config = dict(
    n_layer=13,
    positions='learned',
    init='normal',
    doc_mask=False,
)
MLP neurons of a small language model. Each row is named by its layer, matrix (up: input weights) and neuron, and shows model dimensions 0-127. Each number is 128 + 24 x the weight over its row's rms, rounded and kept within 0 to 255.
After each neuron's rows, "fires in" lists the words (lower case) most often at its 100 highest values on Wikipedia text that the model never trained on.

L3.up220 [133 124 139 107 132 135 139  91  58 131  72 147 171  61 149  93 171 153 136 100  92 141 102 127 133 137 127 161 140  93 143 153 102 102 142 123 120 128 125 142 136 128 103  91 134 118 101 144  96 111 133 108  74 107 124 185 120 126 116 116 127 145 118 107 110 127 134 144 135 138 133 138 146 165 118 145 132 136 111 135 153 123 126 132 130 123  97 125 160 146  97 151 136  98 138 161 121 143 171 114 162  89 120 157 141 170 171 144 107 125 123 131 128 141 142 108 145 112 118 134 124 158 206 106  99 136 126 115]
fires in: "new", "best", "white", "although"

L5.up590 [ 98 154 119 128 157 117 127 139 141 158 148 145 158 165 103 139  86 127 154 147 132 145 120 132 113 179 133 152 117 145 127 128 149 148 138 135  97 110 125  93 106 120 141 127  84 121 139 136 164 141 137 142 145 139 110  96 145 119 132 131 147 123  97 173  92 125 128 135 157  60 135 143  98 144 128 128 141 183  92 112 164 105 211 164 132 127 158  83 113 119 122  93 139  92  77 120 114 142 103 154 125 157 101 158 130 118 117  95 101 132 136  74 127 135 138 123  77 121 127 146 120 123 159 163 106 138 142 123]
fires in: "as"

L2.up341 [122 166 131 125 114 104  98 112 147 137 134 130 108 167 136 120 181 103 117 114 150 122 147 114 115 114 115 157 140 136  86 106 128 209 182 151  99 106 131 172 168 134 126 114 121 159 145 137 128 116 166 115 136 137 124 128 116 163 123 113 174 101 134 114 126 123 155 110 112 113 149 120  78 142 112 143 118 167  98 137 132 103 140 128 118 136 116 114 135 140 110 144  88 116 152 115 123 131 140 121 172 125 111 107 126 110 109 103 101 182 110 118 139 120 131 100  94 119 121 102 122 135 101 110  79 107 118 189]
fires in: "as", "despite"

L2.up468 [135 101 112 104 111 138 118 105 121 145  98 136 136 153 125 161 124 125 148 119 159 130 147 105 110 162 132 125 138  62 123 158 136 116 129 125  85 129 169 102 180 104 152 145 114 159 138 126 125 158 146 125 151 139 105 138 132 119  84  88 143 116 114 151 116 134 123  95 134 134 167 124 132 124 104 111 163 155 133 140 148 150 125 125 122 110 187 112 152  99 110 116  90 121 158 116  84 125  79 150 179 132 141 114 160 135 129 152 147 164 121 120 180 145  82  99 193 121 104 131  97  80 141 107 130  94 120 123]
fires in: "the", "his", "her", "s"

L4.up582 [187 150 141 153 129 133 125  83  85 151 187 104 169 120 128 147 114 146 103 157 142 122 113 132 134 132 100 123 125 114 148 171 127 110 123 153 106 178 143 119 143 146 163 147 165  68 129 121  96 111 145 153 130 124 121 125 121 116  78 153 133 133 114 113 139 148 155 103 147 155 138 104  97  89  87  88 184  94 129  96  98 138 141 104 135  97 119 111 131 160 124 122 104 129 108 127 139 126 137 127  97 149 143 147 138 133  81 102  95 137 118 143 104 120 142 119 152 161 157 122 170 144 138 160 131 113 110 112]
fires in: "of", "to", "on", "aged", "were", "jukebox"

L5.up295 [125 110 137 146 108 136 116 129 161 118 130  91 134 118 131 165 183  75 137 114 147 123  88 142 148 117  89 181 138 120 145 191  79 138 147 120 140 128  96  65 115 111 153 136 162  66 145 134 112 117 114  97 117 141 101  81 151 182 140 138 125 172 142 139  87 151 131 170 108  98 100  83 161 131 141 146 136 135 120 113 100 124 139 145 130  93 112 118  87 104 147 112 118 104 103 163 116 175 140 133 131 123 111 122 137 111 131 146 127 127 130 148 122 147 166 115 136 122 124 130 133 113 142 127 115 148 138 122]
fires in: "as", "both", "with", "including"

L2.up380 [117 106 109 138 104 168 190 142 116 128 121 178 134 146 165 173  88 112 124 174 147 151 144 109 128 167  93 125 137 145 112  95 122 152  95 111 100 181  75 107 146 110 138  70 138 104 135 137 126 110 110 158 145 100 114 164 118 111  92 110 126 117 138 111 106 100 109 128 147 124 167 108 125 124 111 117 110 120 127 123 125 120 110 124 122 133 144 105  98 142 114 147 103 102 114 145 114 138 130 136 188  98 116 146 151 162 118  89 133 164 101 107 144 149 118 126 188 145 135 112 124 113 109  91 115 121 148 143]
fires in: "the"

L4.up409 [140 103 119 141 148 105 143  86 102 102 111 156 129 119 114 135 155 156 120 150 125 122  77  93 110 146 144  96 158 107 151 137 142 133 141 129 139 119 140 159 143 116 168 160 161 167 104 139 106  93 131 133 153 122 164 128 106 125 115  67 102 105 149 120 125 105 120 115 127 112 140 132  99 149 105 108 157 165 115 155 106 120 106 143  91 116 157 161 138 168 152 138 105 118 131 125 178 126 140 145 121 190 134 103 138 127 155 137 107  82 129 150 139 109 131 108 120 155 146 109 113  75 126 130 145 109 133 115]
fires in: "of", "at"

L2.up404 [130 111 106 123 133 151 133 112 138 117 166 131 161 119 159 124 109 130  94 142 121 189 111 111 159 143  77 108 135 124 111 100 143 115  94 167  66 123 101 111 135 139 137 122  96 126 113 111  88 111  99 147 105  99 100  82 141 153 157 137 146 148 113 163 142 160 122 154 128 120 155 126  98 125 150 124 137 150 106 109 103 108 107 148 133 105 131 112 126 154  80 141  74 135 125 153 177 130 170 151 148 137 125 142  87 129 139 179 174 156 127 147 107 118 109 130 125 143 185 134 106 120  95 131 164 106 105 147]
fires in: "with", "architecture", "architectural", "incorporated", "uniting"

L3.up559 [130 178 153 137 106 131  89 140 127 156 129  89 116 153 100 125 126 143 114 158 117 145  85 101 166 145 162 128 131 143  97 134 135 129 151 146 138 156 165 137  96 129 133 137 139  96 108 137 155 141 157 143 137 106 174  72 131  69 126  65 130 139 112 121 146  99  88 111 142 167 130 123 183 151 112  93 115 125 104 123 142  84 112 114  80 116 110 119 138 117 131 118 121 154 166 139 141 147 133 149 145 118 103 137 129 144 101 160  84 123 169 164 122 137 100 137 119 149 140 108 138 123 147  93 113 149 124 108]
fires in: "that", "who", "at", "of", "in"

L4.up349 [125 112 156 154 140  99 150 138  77 159 141 101 106 172 130 140 124 106 120 128 139 134 104  84 124 107  75 141 158 159 122 118 160  99 133 135 117 102 137 149 141 127 179 114 125 149 170 150 101 137 120 128 203 110 107 127  93 141 157 132 142 145  97 136  77 131 132 130 108  94 114 162 114 132 161 158 136 169 124 133  90  92 132  85 149 139 115 112  88  99 142 129 129 103 134 114 128 162  71  98 125 207 145 125 167 104 142 124 135  83 113 100 132 115 128  94 139 124 122 137 131 161 142 100 116 147 140 142]
fires in: "as", "career", "named", "and"

L2.up51 [ 93 170 126 131 113 131 103 129 133 115 130 120 137 153 114 135 139 125 141 117 105 128 126 162 107 114 131 142 130  88 127 149  92 137 136 133 146 126 125 132 149  83 129 138 128 101 131 144  87 130 122 133 110 120 103 125 111 118 130 158 112 172 137 150 110 169  84 122 157  66 148 121 115 165 169 186 128 146 150 123 138  97 126 117 136 114 118 157 133 100 118  89  76 164 140 162 162 150 126  78 104 110 131 142 180 101 130 123 107 107 138 153 147 121 132  97  83 120 126 117 108 128 122 114 119 156 127 134]
fires in: "as", "date", "olympics", "championship", "inc", "with"

L4.up206 [134 117 142 131 116 137 155 131 141  97 154 128 123 181 167 133 126 139 128 142 122 114 159 129  89 162 128 122 132 173  89 102 110 141 136 120 114 145 136 167 150 109  77 168 152 145 158 151 140 118 126 113 154 129  88 134 108  99 143 161 114 148  91 138 152 139 138 140 154 141 116 109 182 101  80 126 154 148 102 171 126 128 148 105 142 125 140 163 130  99 124 133  91  76 153 106  82 146 113 172 145  79 136 146 143 117 132 115 101 143  83 160  92 110  87 112 121 107 184 117 141  66 113 132 131 122 139 143]
fires in: "award", "title", "medal", "issued", "prize", "awards"

L8.up167 [ 90 111 106 138 143 125 154 139  99 113 118 122 125 137 109 117 135 133 146 133 124 159  98 115 116 112 123 146 145 108 119 134 130 147 159 116 149 122 131 123 159 115 120 123 127 136 138 140 120 128 134 160 143 110 116 127  70  59 130  99 155 123 120  94 162 133 163 172 158 135 138 125 121 136  95 151 132 105  98 143 130 121 106  95 139 136 108 134 147  93 121 136  98 165 162 121 131 140 159 131 116 208  87 137 121 174 188 159  88 106 179 128 146 134 126 126 125  90 137 105 146 132 126 140 121 145 111 124]
fires in: "and", "of"

L5.up520 [ 74 160 132 130 158 128 140 147 133 111 129 118 135 164 100 112 139 175 136 143 112 121 105 107 127 126 119 101 135 112 149 133 180 120  96 141 124  60 139 113 115 101 134 157 143 157 124 173  91 144  98 118 150 106 159 142 148 138 146 102 185 200 101 123 148 125 158 109 146 151 162 134 138 167 120 120 137 114 141 119 133  99 129 117 128 127 158  90 124 132 124 166 116 138 160 128 102 149 122 146 136 180 128 101 146 149 121 100 153 162 157 107 143 136 134 125 145  93 108 144 121 115 105 131 122 109  98 133]
fires in: "and"

L4.up545 [ 99 134 141 198 139 157 165 105 101 122 151 158 154 115 128 104  96 170 124 146 103 175 102  95 134 126  97 146 137 111 139 144 148  89 164 129 149 111 136 124 145 152 123 164 139 123 108 127 162 102 102 147 102 128 131 148 110 112  89  93 132 130 106 116  93 140 163 101 144  86  82 133 155 129 112 134 124  94 126 135 149 122 152 110  84 134 111 138 145 106  97 124 111 111 151 144  97  91 125 170 139 132 156 103 121 127 122 138 120  76 135 129 121 173 120 130 168 135 106 123 109 131 154 149 133 141 137  91]
fires in: "of"

L4.up625 [152 137 117 116 145 114 145 141 124 129 123 135 130 124 114  94 115 142 159 108 146 103 147 117 171 147 115 159  95 107 150 120 147 115 132 149  81 128 102 109 113 134 134  72 125 131 132 132 135 154 106  96  69 135 142 177 139 113 131 131 160  99 145 110 168  80 120 121 108 116 133 116 100 181 124 128 184 126 103 110 155 192 169 148 103 124 159 115 148 124  84  99  80 140 124 150 117 136 136 125 167  91 130 146 135 179 113 109 150 114 146 106 131 117 135 185 108 120 104 116 127 107 107 119  96 114 150 103]
fires in: "the", "short", "without"

L6.up298 [177  94 124 152 105 125  86 104 112 154 167 109 179 138 165 144 108 142  97 156 159 172 119 116 126 103 129 127 174 117 151 130 115 131 132 130 133 101 107 185 147 133 104 129 105 118 131 116 105 120 138 102 127 128 105 136 156 119 158 125 119 111 110 128  77 109 182 110 120 112 127 126 154 178 155 125 112  68 181 160 104 123 138 149  68 120 149 126 131 129 121 159  95 102 169  73 117 145 154 114 123  91 160 123 149 113 108 181 106 136 115  99 127 134 151 106 113 127 125 154  88 106 165 128  88 162 160 101]
fires in: "of", "the", "2007", "2016"

L4.up63 [138 139 137 149 130 140 144 111 119 186 140  71 150  98 109 110 131 131 131 132 121 135  77  61 127 140 140 107 154 160 117 141 119 110 170 114 125 123  91 168 123 124 126  96 111 120 132 107  86 132 154 112 107 155 124 139 132 161 139 107 124  99 149 120 112  95 151 153 141 161 145 158 141 125 150 170 175 124  68  87 130 125 152 126 141 133 140 121 144  86 148  86 117 109 155 124 129 176 118 152 160 111 125 120 152  53 140 139  96 128 141 125 165 103  63  93  84 175 118 115 141 139 155 159 120 136 158 148]
fires in: "on", "first", "s", "released", "going"

L2.up121 [ 97 135 121 151 106  25 148 112 117  83 121 130 136 100 110 126  95 178 109  96  90 127 112  77 114 149 127 146 111 138 166 151 168  89 129 123 134 129 172 152 162 114 139 169 126 145 185 153 136 117 135 153 150 135 134 158 139 156 155 126 132 113 140 115 104 118 118 127 127 113  72 134 109 150 130 114 120 118 168 133 136 132 155 149 134 131 147 125 114 124 131 136 139  96 169 122 155  92 124 110  74 106 108 149 152  90 145 110 117 120 153 141 114 113 167  97 127 105 131 173 131 153 144 147 120 107 131 127]
fires in: "his", "its", "media", "military"

L4.up411 [122 171 116 108 138 141 131 153 162 113  89  89 120 137 130 174  94 143 101 134 142  99 151  89 128 150 121 110 131 113 136 149 132  93 124 113 118 125 117 129 135 171 118 107  98 161 111 101 167 104 136 147 153 139 118  96 168 155 137 164 160 111 111 190 142 149  95 155 105 114 113 100 137 158 132 121 124 142 100 113 120 132 152 144 142 127 181 146 127 126 116 142  87 110 103 123 133 140  84 119 155  72 138 103 115 126 154 161 119 175 126  98 134 179 159 131 127 182 131 134 125 126 136 102 161 111 108 126]
fires in: "s", "politician", "architectural", "architecture", "articles"

L2.up378 [129 145 147  90 117 123 137 138  97 115 123  92 130 139 136 144 125 106  86  99 145 108 131 134 151 133 107 119  89 161 102 151  96 142 164 108  89 155 124 100 146  72 162 134 149 151 153 138  98 137 111 117 172 174 105 162 144 108 106 165 147 127 142 136 112 120 167 136 118 144  96 148  99 152 138 144 185 128 107 139 147 167 135 171 135 127 143 128 112  94 124 131  64 152 102 122 120 125 165 148 127 100 113 107 119 153 132 122 113 137 132 114 146 114 104 121 164 116 183 132 112 129 150  77 118 112 136  87]
fires in: "the", "series", "awards", "directed", "award", "production"